Weights of a small transformer language model.
Size: 8 layers, 4 heads of 64, vocabulary 2048.
Architecture: LayerNorm before each block, learned positions, tied embeddings.
Training: 214M tokens, 6534 steps.
MLP neurons of a small language model. Each row is named by its layer, matrix (up: input weights; down: output weights) and neuron, and shows model dimensions 64-159. Each number is 200 + 40 x the weight over its row's rms, rounded and kept within 0 to 999.
Before each neuron's rows, "fires in" lists the words (lower case) most often at its 100 highest values on Wikipedia text that the model never trained on.

fires in: "total", "following", "set", "all", "record", "officer"
L3.up420,225,238,303,244,243,164,252,192,274,125,225,197,178,190,168,208,161,168,152,222,202,280,232,155,216,180,199,186,187,199,285,144,209,260,177,239,153,172,158,233,176,244,216,212,169,226,242,229,175,203,112,250,270,173,166,204,228,202,180,224,263,254,182,144,222,228,264,204,264,219,204,216,183,235,200,206,214,210,205,200,240,179,114,265,198,195,107,167,210,178,235,172,181,130,195,237
L3.down420,149,167,232,198,167,188,189,223,182,183,190,186,183,174,188,165,222,190,125,186,184,262,254,159,232,197,156,247,156,158,227,226,197,245,157,118,264,155,168,170,223,167,240,207,282,171,205,176,291,163,222,197,244,221,191,150,137,236,158,183,193,245,158,204,232,222,310,213,131,193,236,153,155,205,260,203,216,201,166,249,213,154,165,250,218,235,211,241,213,187,190,231,203,226,172,166

fires in: "two", "all", "6", "three", "five", "many"
L3.up556,145,220,249,193,202,197,187,191,173,145,234,195,243,220,238,139,176,241,179,229,237,218,239,157,181,247,238,189,214,190,236,160,170,276,184,140,225,170,248,175,167,233,226,178,202,186,223,123,216,203,187,289,244,177,182,252,184,176,157,159,216,219,182,268,145,209,182,183,264,169,180,196,184,198,193,187,189,202,210,193,188,262,106,198,208,218,198,263,178,177,168,244,223,167,260,180
L3.down556,209,215,257,243,184,169,142,198,269,193,180,274,152,218,186,157,256,162,266,217,179,231,238,177,172,275,200,260,259,226,158,215,171,231,209,168,251,263,180,221,122,176,191,236,218,215,189,176,190,108,144,134,184,166,182,250,258,205,189,128,231,176,226,198,182,234,229,187,186,232,186,191,162,190,180,201,238,200,195,236,209,232,152,190,290,239,264,186,212,175,247,137,240,213,228,116

fires in: "in", "international"
L3.up1016,207,165,257,220,198,221,248,220,174,208,225,259,143,171,213,198,214,216,173,256,230,189,254,200,239,163,176,284,223,209,231,224,209,239,197,183,192,194,208,143,203,256,158,127,189,196,238,232,223,203,245,165,267,213,170,259,108,233,225,237,184,209,150,206,200,222,236,186,236,255,247,83,204,231,245,186,256,152,195,242,154,207,215,191,244,234,185,175,154,165,187,192,224,272,162,190
L3.down1016,178,199,242,241,200,102,206,227,276,248,203,217,254,161,210,173,205,222,211,249,159,175,252,196,136,200,258,180,236,212,161,186,168,166,187,164,185,286,216,195,225,227,169,209,248,119,187,194,272,175,241,154,162,149,252,194,208,160,215,173,223,204,104,96,165,156,217,245,179,230,141,224,120,258,212,167,277,228,182,211,188,243,265,173,225,256,206,177,211,212,203,186,273,188,208,230

fires in: "6", "2005", "2006", "2007", "7", "2008"
L3.up136,165,248,212,184,214,233,206,80,162,109,151,201,241,234,215,161,186,234,171,198,222,122,171,210,149,191,172,171,233,155,200,223,227,320,228,230,148,164,305,84,209,231,200,210,151,226,209,169,147,208,256,202,238,185,196,207,146,103,202,245,207,224,222,174,188,204,220,217,207,250,231,211,183,216,191,153,187,212,219,255,217,190,191,207,204,255,263,199,197,168,211,190,150,213,273,136
L3.down136,256,170,278,225,202,159,211,199,272,167,192,239,187,188,191,203,180,160,268,260,155,227,132,231,173,208,159,213,218,226,146,135,207,237,169,228,177,173,159,114,221,213,239,243,298,162,199,219,262,199,215,210,250,187,137,210,218,209,137,228,198,145,167,259,150,177,225,267,186,208,120,159,148,197,222,201,160,225,217,249,223,201,207,155,175,255,187,222,236,239,218,162,203,208,280,152

fires in: "not", "noted", "an", "notes"
L3.up123,173,143,137,229,161,198,227,216,152,249,116,173,220,166,184,229,161,123,173,230,253,204,176,177,211,266,228,177,259,237,221,268,240,172,263,149,187,184,248,125,191,211,250,197,196,181,271,213,237,223,143,262,201,176,210,157,197,229,141,201,275,208,170,180,172,109,209,192,228,150,200,208,248,241,98,198,178,225,187,226,241,208,152,194,204,308,201,272,199,229,261,207,182,183,244,193
L3.down123,185,262,240,187,187,231,195,238,234,255,231,255,232,191,213,184,245,206,209,172,161,140,311,163,158,200,255,175,236,187,182,204,235,182,195,211,252,179,199,266,239,276,248,210,183,144,206,204,173,171,173,119,153,161,180,180,184,207,189,170,193,282,193,138,230,250,226,225,184,126,213,223,186,224,259,206,285,177,234,227,205,106,187,248,188,147,192,136,195,244,187,230,168,190,237,223

fires in: "who", "to", "european", "other", "olympic"
L3.up38,201,218,173,217,168,243,228,178,183,254,200,125,198,193,165,157,183,220,225,283,146,207,238,206,204,175,281,196,246,206,173,178,224,154,201,161,231,195,257,147,241,201,229,164,212,242,243,182,221,234,192,226,167,171,241,232,213,237,210,132,218,257,138,236,208,194,226,172,236,256,264,194,226,180,233,164,225,173,232,234,215,188,120,225,177,226,232,160,95,177,228,210,175,202,221,211
L3.down38,225,197,198,212,259,135,222,149,186,181,209,202,173,161,186,230,242,224,247,183,213,235,163,204,158,192,172,189,153,180,183,193,219,210,204,173,281,208,115,222,189,203,262,187,205,179,230,254,144,283,158,184,165,138,186,242,179,178,258,164,84,179,289,158,185,116,186,187,262,188,203,228,211,207,231,254,283,156,180,263,213,199,276,186,184,208,153,219,179,227,210,200,218,170,249,159

fires in: "no", "in", "total", "reception", "career"
L3.up35,182,225,231,240,177,167,258,143,182,156,113,154,241,162,176,152,229,234,247,221,220,225,215,183,245,196,223,193,256,143,210,164,263,178,286,232,187,162,200,166,197,207,229,180,199,232,138,163,175,177,148,230,290,256,212,178,182,194,183,212,173,253,141,232,221,183,232,188,278,162,173,169,201,194,247,195,222,193,234,261,246,245,197,265,211,244,150,190,217,193,233,169,168,93,162,179
L3.down35,177,224,222,226,239,159,225,183,246,255,208,217,182,189,189,180,206,204,310,170,251,166,285,152,228,174,180,240,245,180,208,221,137,141,176,173,223,148,131,234,213,151,132,248,225,166,147,192,235,274,234,199,168,146,193,227,189,253,190,148,208,178,192,185,195,222,158,250,155,176,207,213,211,257,211,216,225,141,164,195,169,204,190,200,241,281,175,198,209,236,217,223,189,235,200,130

fires in: "to", "could"
L3.up635,211,303,206,225,194,180,247,143,142,183,136,166,209,181,219,139,195,228,249,208,234,174,241,189,227,169,123,227,171,164,240,283,300,180,171,192,211,160,268,206,233,154,127,106,251,174,255,204,176,273,202,229,168,224,148,211,181,142,226,154,196,219,177,191,234,215,199,204,215,207,274,201,258,155,189,231,120,280,223,254,260,202,147,206,180,212,177,197,150,172,167,208,199,202,170,208
L3.down635,272,187,174,185,156,174,210,249,166,252,217,221,217,208,245,251,99,197,228,233,167,259,184,243,188,136,200,245,192,238,173,84,251,155,183,174,243,149,227,214,250,187,238,191,218,116,252,288,189,176,220,185,164,163,187,189,240,260,126,197,166,197,196,186,237,127,127,234,171,287,206,207,225,143,193,171,246,233,183,210,258,224,214,244,176,240,143,231,164,176,162,187,154,216,201,208

fires in: "in"
L3.up754,158,237,252,214,168,201,199,186,182,172,239,179,177,145,157,161,200,198,260,192,172,190,132,260,197,226,241,219,225,163,215,231,161,194,116,202,151,241,86,220,154,266,254,177,169,236,234,197,159,165,206,165,259,185,150,170,203,95,142,210,161,210,226,193,133,209,175,231,248,231,240,140,215,165,165,178,279,194,195,180,134,165,137,214,176,177,173,203,189,187,149,147,193,213,161,187
L3.down754,192,177,208,322,183,89,271,236,208,258,264,191,144,184,179,132,193,239,261,177,218,159,261,152,157,231,210,126,221,184,186,172,177,167,188,292,218,204,137,241,83,217,297,223,124,229,160,219,167,137,239,173,141,196,162,161,256,232,203,86,204,213,165,206,153,209,177,208,189,184,188,125,203,159,254,195,165,196,158,268,160,267,196,146,217,192,232,203,190,214,232,211,134,165,200,188

fires in: "of", "at", "the", "with", "their"
L3.up945,243,204,172,215,265,235,235,150,155,135,205,164,222,260,137,187,166,178,214,246,172,140,250,167,224,199,249,197,255,230,202,224,167,250,131,180,217,214,209,205,143,238,241,156,153,245,169,256,224,210,207,218,212,218,187,270,218,163,213,195,216,232,246,249,210,161,205,234,249,230,188,140,317,197,199,194,237,216,225,187,214,215,156,207,175,180,198,246,208,158,127,162,132,123,162,202
L3.down945,128,181,167,220,269,197,181,190,242,312,184,260,206,210,201,202,228,159,234,207,152,238,228,182,136,171,209,176,151,185,212,221,222,198,187,255,172,237,227,243,153,221,106,230,190,236,250,200,145,143,201,136,136,108,181,219,171,169,240,179,157,222,203,161,200,134,201,240,215,151,155,265,239,219,218,140,213,205,190,181,243,140,264,144,240,149,178,178,261,227,267,246,176,182,213,253

fires in: "the", "emitted"
L3.up516,199,182,153,257,228,264,220,128,156,240,191,184,186,223,198,210,216,216,229,243,156,201,199,239,204,173,164,192,231,145,198,202,177,213,166,113,188,265,296,207,185,269,189,109,247,251,215,193,162,237,230,201,237,247,185,240,215,155,202,156,234,174,222,238,169,215,232,171,222,236,324,202,234,263,245,161,163,206,229,180,189,220,214,213,140,219,275,253,221,167,183,234,158,123,201,169
L3.down516,146,141,263,164,199,156,229,182,223,235,233,236,232,221,196,179,236,121,238,227,196,213,235,217,162,270,129,145,186,204,221,155,115,166,266,241,181,159,155,176,192,178,165,199,222,231,166,189,176,213,225,141,251,167,164,222,162,229,216,123,176,245,200,201,240,110,223,240,203,135,142,181,214,162,107,220,214,173,181,243,123,230,216,126,226,213,197,199,238,171,228,208,224,229,180,174

fires in: "team", "teams", "band", "club", "season", "department"
L3.up883,195,187,221,248,214,162,186,245,263,169,218,193,215,242,165,165,206,239,199,215,235,168,190,192,235,217,147,228,122,227,239,211,179,192,166,137,133,163,199,207,231,230,113,222,223,128,178,157,119,232,174,213,247,273,231,255,130,218,206,163,161,183,174,222,312,158,194,170,221,215,197,179,235,255,215,164,293,249,206,147,179,110,155,257,225,172,212,193,254,241,165,206,219,202,182,227
L3.down883,249,233,194,238,153,294,274,256,171,126,215,215,240,181,167,181,220,167,146,237,231,229,210,189,229,258,207,232,166,232,218,182,236,227,153,207,223,188,250,204,212,226,208,282,197,257,138,224,199,143,212,205,195,247,210,233,204,174,196,158,250,166,175,228,191,205,259,269,193,193,257,258,239,180,205,258,234,167,181,250,214,250,205,193,198,120,139,245,172,243,111,244,123,231,109,220

fires in: "election", "record", "population", "party", "jurisdiction"
L3.up78,210,251,157,274,251,131,151,179,211,204,178,144,244,224,225,196,173,245,222,218,248,208,179,195,203,228,219,228,184,239,232,242,182,211,154,133,184,193,184,188,222,169,132,157,212,248,228,164,196,223,199,233,177,165,240,281,199,119,185,239,223,182,214,212,166,243,196,210,292,205,205,210,129,172,242,240,232,224,199,276,269,187,233,272,208,163,211,170,177,262,257,153,190,134,205,228
L3.down78,200,214,225,106,208,242,153,239,251,140,188,251,198,203,248,185,209,194,205,212,167,177,182,191,201,193,203,181,181,161,177,176,232,234,217,248,183,214,128,213,151,160,259,163,211,206,165,155,281,212,174,176,101,182,280,203,230,202,204,178,148,229,158,164,178,175,186,208,128,180,175,213,206,246,243,211,139,165,190,115,219,181,264,219,287,183,201,175,244,238,239,159,287,169,200,243

fires in: "in", "awards", "league"
L3.up547,167,190,219,208,204,159,232,176,159,208,230,142,218,243,171,94,195,207,221,264,241,242,174,205,211,196,221,188,241,192,233,96,182,284,187,205,180,180,168,130,261,224,221,264,202,182,278,219,155,221,185,212,205,233,191,167,139,145,171,213,160,199,164,229,200,228,206,186,220,260,206,104,183,232,244,263,255,177,225,227,181,215,151,300,163,149,216,217,147,191,168,164,210,206,250,221
L3.down547,252,175,268,299,188,241,136,167,226,207,292,150,138,217,226,136,205,256,188,157,214,212,246,182,196,192,181,247,246,175,192,253,229,178,203,148,171,184,193,235,193,196,213,223,270,177,180,232,231,230,230,223,161,185,241,168,198,223,264,141,218,181,261,196,158,152,241,223,163,154,209,257,225,231,251,208,228,172,170,157,188,141,285,228,213,153,166,201,231,207,220,197,209,212,99,178

fires in: "two", "three", "five", "four"
L3.up950,201,307,225,292,243,219,232,178,207,150,206,152,197,205,205,236,176,192,220,186,246,208,258,195,129,189,277,248,213,255,242,135,188,187,133,110,230,162,217,215,163,205,219,198,259,202,202,166,215,267,189,154,286,231,200,211,232,201,166,172,195,202,181,195,206,150,249,194,257,250,209,176,226,253,229,155,181,162,211,189,213,137,164,174,192,141,277,226,234,181,155,163,165,206,253,263
L3.down950,185,219,303,212,165,230,167,182,169,228,181,240,231,222,255,129,202,105,217,155,229,123,217,186,214,276,222,145,219,176,184,173,216,195,136,257,269,204,130,194,191,153,170,256,166,197,198,222,182,194,211,238,250,219,177,269,184,228,163,189,226,196,198,208,162,184,210,226,209,180,154,173,196,203,206,160,159,262,249,231,180,209,235,176,189,301,225,200,217,196,201,211,207,177,242,196

fires in: "law", "she", "appointed", "government", "people", "who"
L3.up70,208,145,115,181,160,169,273,198,188,136,208,148,182,259,179,201,114,153,199,196,235,227,232,201,229,251,206,215,174,187,222,219,252,191,228,221,158,150,207,205,242,199,96,262,186,213,130,157,256,191,143,204,204,204,204,236,182,165,231,196,211,228,228,182,209,198,189,162,236,173,272,167,276,145,167,234,240,299,189,164,154,159,188,255,164,159,150,210,195,237,160,140,206,208,181,179
L3.down70,185,246,184,215,210,157,263,158,164,218,204,227,173,191,180,160,292,298,291,139,172,244,200,243,175,150,204,146,253,134,183,238,217,175,234,201,233,247,206,184,160,218,192,175,131,247,161,238,170,218,219,228,152,139,192,213,176,213,240,111,165,224,174,155,238,252,223,238,209,162,191,116,188,131,192,224,187,234,197,159,223,191,216,197,257,213,201,181,164,133,244,170,233,229,294,153

fires in: "used", "called", "announced", "known"
L3.up73,185,295,255,202,200,216,260,201,205,247,169,247,226,246,266,165,119,220,159,227,172,211,216,138,221,174,195,152,245,179,179,238,152,219,198,278,251,174,219,196,175,170,189,208,206,185,174,167,168,241,148,319,296,250,183,240,192,201,210,221,211,222,162,177,172,203,257,186,269,191,136,217,220,209,192,202,150,178,183,296,223,208,171,229,168,275,122,220,188,192,201,129,149,169,217,209
L3.down73,186,208,194,138,208,208,253,218,261,221,226,221,186,186,188,236,207,200,252,217,212,158,187,192,234,227,229,156,231,197,259,157,151,188,143,142,189,226,217,222,223,228,277,259,186,231,190,229,243,166,221,217,240,181,150,291,163,201,226,188,250,181,145,183,127,201,243,163,244,227,191,233,249,191,267,235,168,211,154,167,192,193,194,260,283,213,194,236,143,189,195,161,101,138,222,158

fires in: "number", "part", "remained", "district", "participated", "studied"
L3.up744,184,244,146,252,187,244,256,210,286,199,133,178,213,199,276,249,236,218,102,172,254,204,193,204,185,168,125,221,199,206,166,130,167,236,226,185,185,213,179,135,178,228,127,195,255,227,198,125,155,247,171,208,224,157,270,226,213,225,205,189,172,188,167,253,180,180,183,181,257,228,214,216,226,196,276,166,243,215,187,207,160,274,163,218,179,265,203,199,245,225,215,197,193,220,207,261
L3.down744,265,206,184,180,200,183,220,207,166,227,163,191,250,149,336,223,226,203,218,181,177,211,188,193,240,193,202,130,210,141,207,198,182,238,175,166,192,255,248,233,193,207,141,211,235,180,206,214,155,106,239,144,164,207,171,241,179,151,145,238,155,253,200,223,238,208,220,170,162,244,309,230,208,212,168,254,150,222,224,300,178,168,199,207,216,275,247,166,209,237,186,241,218,213,179,237

fires in: "to", "women", "helped"
L3.up183,182,250,185,261,250,175,204,212,186,260,139,236,79,236,206,119,179,238,218,220,188,223,182,126,258,146,186,158,203,117,192,179,227,185,162,156,209,101,193,171,208,208,180,208,251,188,189,216,198,268,179,283,305,200,246,295,144,180,191,212,183,219,170,198,163,219,195,227,222,249,169,181,195,204,225,226,173,220,191,168,225,175,211,254,154,209,197,178,146,280,209,186,200,185,148,235
L3.down183,168,206,175,96,171,204,265,250,132,191,205,228,275,225,262,137,194,220,215,261,204,179,175,180,200,248,230,177,180,207,248,121,188,144,150,231,190,150,199,218,211,187,207,236,202,190,289,236,241,187,284,151,188,208,213,172,115,172,164,200,175,240,192,189,185,241,206,178,180,286,233,170,239,222,266,260,209,251,117,250,163,237,167,227,166,193,113,200,182,183,128,177,180,228,184,153

fires in: "western", "west", "east", "south", "north", "northern"
L3.up995,254,202,200,179,169,287,237,205,170,196,250,141,200,224,257,236,184,200,139,209,193,110,234,262,167,228,233,184,275,201,219,171,114,221,168,183,187,214,125,216,171,234,151,194,255,271,220,177,219,218,204,203,267,232,179,236,248,180,179,202,244,184,177,183,212,287,214,177,194,191,132,237,127,253,156,161,134,232,205,207,205,207,120,138,207,174,222,183,114,139,165,189,219,213,272,193
L3.down995,231,213,214,231,257,200,178,204,150,226,187,195,213,231,173,235,230,166,280,183,159,243,200,260,244,201,232,167,123,192,217,171,224,164,193,146,152,179,257,231,227,228,220,201,242,174,250,215,110,149,235,287,130,222,204,80,269,160,183,171,225,214,136,189,192,264,128,174,246,163,241,156,167,209,135,205,171,167,213,189,216,159,208,153,219,202,231,236,239,170,214,215,160,283,204,173

fires in: "at", "in", "during", "from"
L3.up1011,175,255,225,221,253,193,239,226,125,96,163,218,123,225,186,114,196,227,195,226,196,201,206,173,225,198,206,194,251,164,184,229,164,208,189,183,160,216,309,140,214,156,125,211,257,152,213,256,206,192,218,223,236,227,240,238,173,231,234,234,237,166,197,205,159,178,182,232,254,250,194,210,230,204,199,249,253,230,185,198,139,268,190,265,220,188,225,227,134,165,85,198,152,118,248,138
L3.down1011,210,179,197,164,212,192,213,211,163,211,225,139,174,199,232,199,164,134,177,228,191,166,255,117,199,210,237,152,211,162,213,148,134,193,139,131,223,167,216,226,156,209,267,190,231,234,155,230,248,151,288,203,137,188,188,221,191,200,179,136,229,231,159,181,53,219,103,188,152,204,157,162,199,210,183,147,191,284,186,133,253,206,206,230,302,225,143,193,156,220,203,215,213,195,174,196

fires in: "with", "without", "featured", "into"
L3.up712,165,286,265,157,213,206,182,166,168,208,203,210,126,156,198,150,171,224,178,189,199,153,151,91,209,203,252,176,225,139,255,196,168,175,172,245,152,179,181,124,166,250,181,205,143,224,222,180,181,201,178,240,244,258,216,256,190,271,226,204,179,205,143,226,197,164,219,248,190,153,236,207,150,241,183,237,257,200,161,176,189,169,118,165,211,204,155,162,170,222,225,218,142,128,227,253
L3.down712,166,246,162,253,203,228,156,215,279,186,177,198,153,163,241,162,235,261,251,136,159,157,240,258,138,225,223,272,308,202,225,210,192,176,188,211,198,251,186,234,163,190,183,157,219,193,176,157,185,192,200,185,165,203,130,225,208,268,173,230,163,223,128,172,148,201,110,128,170,232,195,145,177,249,147,222,237,115,204,176,195,154,137,237,254,134,221,152,191,274,212,152,223,160,268,173

fires in: "big", "figulus", "brigade", "digital", "biggest", "origin"
L3.up274,157,136,203,230,225,224,225,179,145,259,191,161,172,262,169,217,210,233,221,210,168,117,191,188,154,128,170,171,219,203,247,169,230,188,105,195,151,200,207,179,231,271,234,201,196,210,278,204,193,183,186,215,256,180,179,122,193,199,203,241,219,143,213,215,248,186,204,292,223,233,221,115,215,258,145,128,218,266,185,184,231,236,271,175,167,151,160,180,250,213,184,178,225,173,219,243
L3.down274,166,229,232,205,199,156,197,237,190,168,203,156,146,180,241,177,219,127,173,201,193,218,127,216,203,148,258,208,171,230,163,141,170,213,183,249,169,140,137,198,214,196,188,183,190,192,243,124,197,132,162,262,274,193,195,200,259,226,216,258,176,135,226,189,249,183,259,235,271,186,212,198,202,127,197,155,237,177,169,162,216,300,117,141,173,134,157,235,268,115,227,177,203,227,218,194

fires in: "the"
L3.up823,160,182,270,188,211,207,191,167,140,180,158,143,192,229,235,182,229,179,215,231,281,153,166,209,175,232,201,188,197,214,157,227,141,218,172,196,189,190,242,187,179,247,248,100,236,171,275,197,237,260,231,270,179,177,195,219,185,189,163,177,203,239,205,230,264,213,235,232,185,221,245,160,238,236,131,179,217,186,205,245,186,210,191,144,172,168,223,267,256,178,157,215,222,239,217,201
L3.down823,177,146,274,218,169,154,245,196,211,191,264,263,148,233,185,280,288,133,206,227,197,194,278,299,115,243,178,190,179,207,265,168,199,213,206,230,148,231,170,187,175,224,128,202,229,226,188,217,229,196,219,162,214,180,164,253,202,189,217,168,237,194,139,172,258,188,199,281,202,215,201,222,179,187,223,170,207,129,240,220,201,240,245,186,249,174,271,218,236,212,161,77,197,169,257,198

fires in: "for"
L3.up805,192,150,189,274,208,204,191,184,213,245,189,164,162,196,234,211,205,213,128,194,259,166,225,177,125,232,212,223,163,177,255,248,183,227,149,169,189,142,190,176,226,220,209,213,249,259,163,217,171,217,211,181,247,284,184,150,178,207,101,231,170,196,116,205,206,219,193,196,165,251,258,198,257,255,196,178,229,159,180,205,240,257,198,212,208,252,216,185,92,209,239,122,189,220,133,200
L3.down805,215,148,197,267,138,348,144,212,263,182,203,174,224,264,235,165,171,246,166,198,213,184,193,204,242,214,215,174,183,231,188,250,234,241,223,224,246,188,221,182,200,184,177,275,156,150,259,231,290,194,84,192,183,243,191,187,154,260,209,196,208,244,201,208,211,175,174,195,173,212,207,182,268,265,196,214,260,152,201,225,221,192,210,176,176,176,125,170,252,262,241,162,173,245,175,113

fires in: "of", "for"
L3.up551,200,232,253,183,245,168,162,134,193,192,206,173,185,161,193,138,222,204,140,205,199,150,173,228,172,180,157,225,149,136,192,264,231,189,172,186,174,222,177,158,220,193,194,235,128,225,181,195,227,205,165,231,228,299,140,218,193,185,201,146,201,264,184,232,239,225,210,169,221,122,264,173,251,227,222,167,210,251,266,216,219,213,115,191,225,230,174,190,227,156,150,232,209,144,206,207
L3.down551,209,224,244,221,177,249,181,281,158,158,198,233,205,208,235,174,214,265,227,135,191,198,198,210,181,267,281,204,235,165,144,236,231,232,174,231,177,188,290,240,126,181,162,162,170,238,128,197,206,169,183,169,205,168,223,181,160,210,181,203,246,160,204,220,154,195,175,132,186,218,242,181,178,208,252,204,251,244,171,143,178,265,184,138,256,255,120,237,179,191,187,150,236,152,221,180

fires in: "by", "the", "been"
L3.up312,197,231,154,172,196,222,214,131,181,228,262,192,233,248,226,258,161,219,148,171,169,208,144,180,149,191,258,195,232,186,222,242,221,221,225,196,209,221,227,217,179,215,197,122,174,211,228,183,194,217,225,194,186,208,168,193,191,195,258,194,223,256,162,207,224,223,207,145,217,125,156,205,259,159,185,176,200,167,192,228,281,150,146,209,160,205,259,218,192,136,213,143,131,159,241,180
L3.down312,182,278,161,195,240,224,145,226,218,188,191,302,235,181,163,121,190,228,310,204,211,184,204,262,184,152,206,211,269,179,221,217,294,208,260,171,214,175,152,143,124,229,176,237,193,243,180,168,157,191,204,140,141,153,206,208,180,303,220,175,150,199,211,171,241,239,139,219,127,246,195,166,184,289,148,272,231,154,219,256,146,163,203,180,232,237,202,192,219,199,182,221,231,183,230,194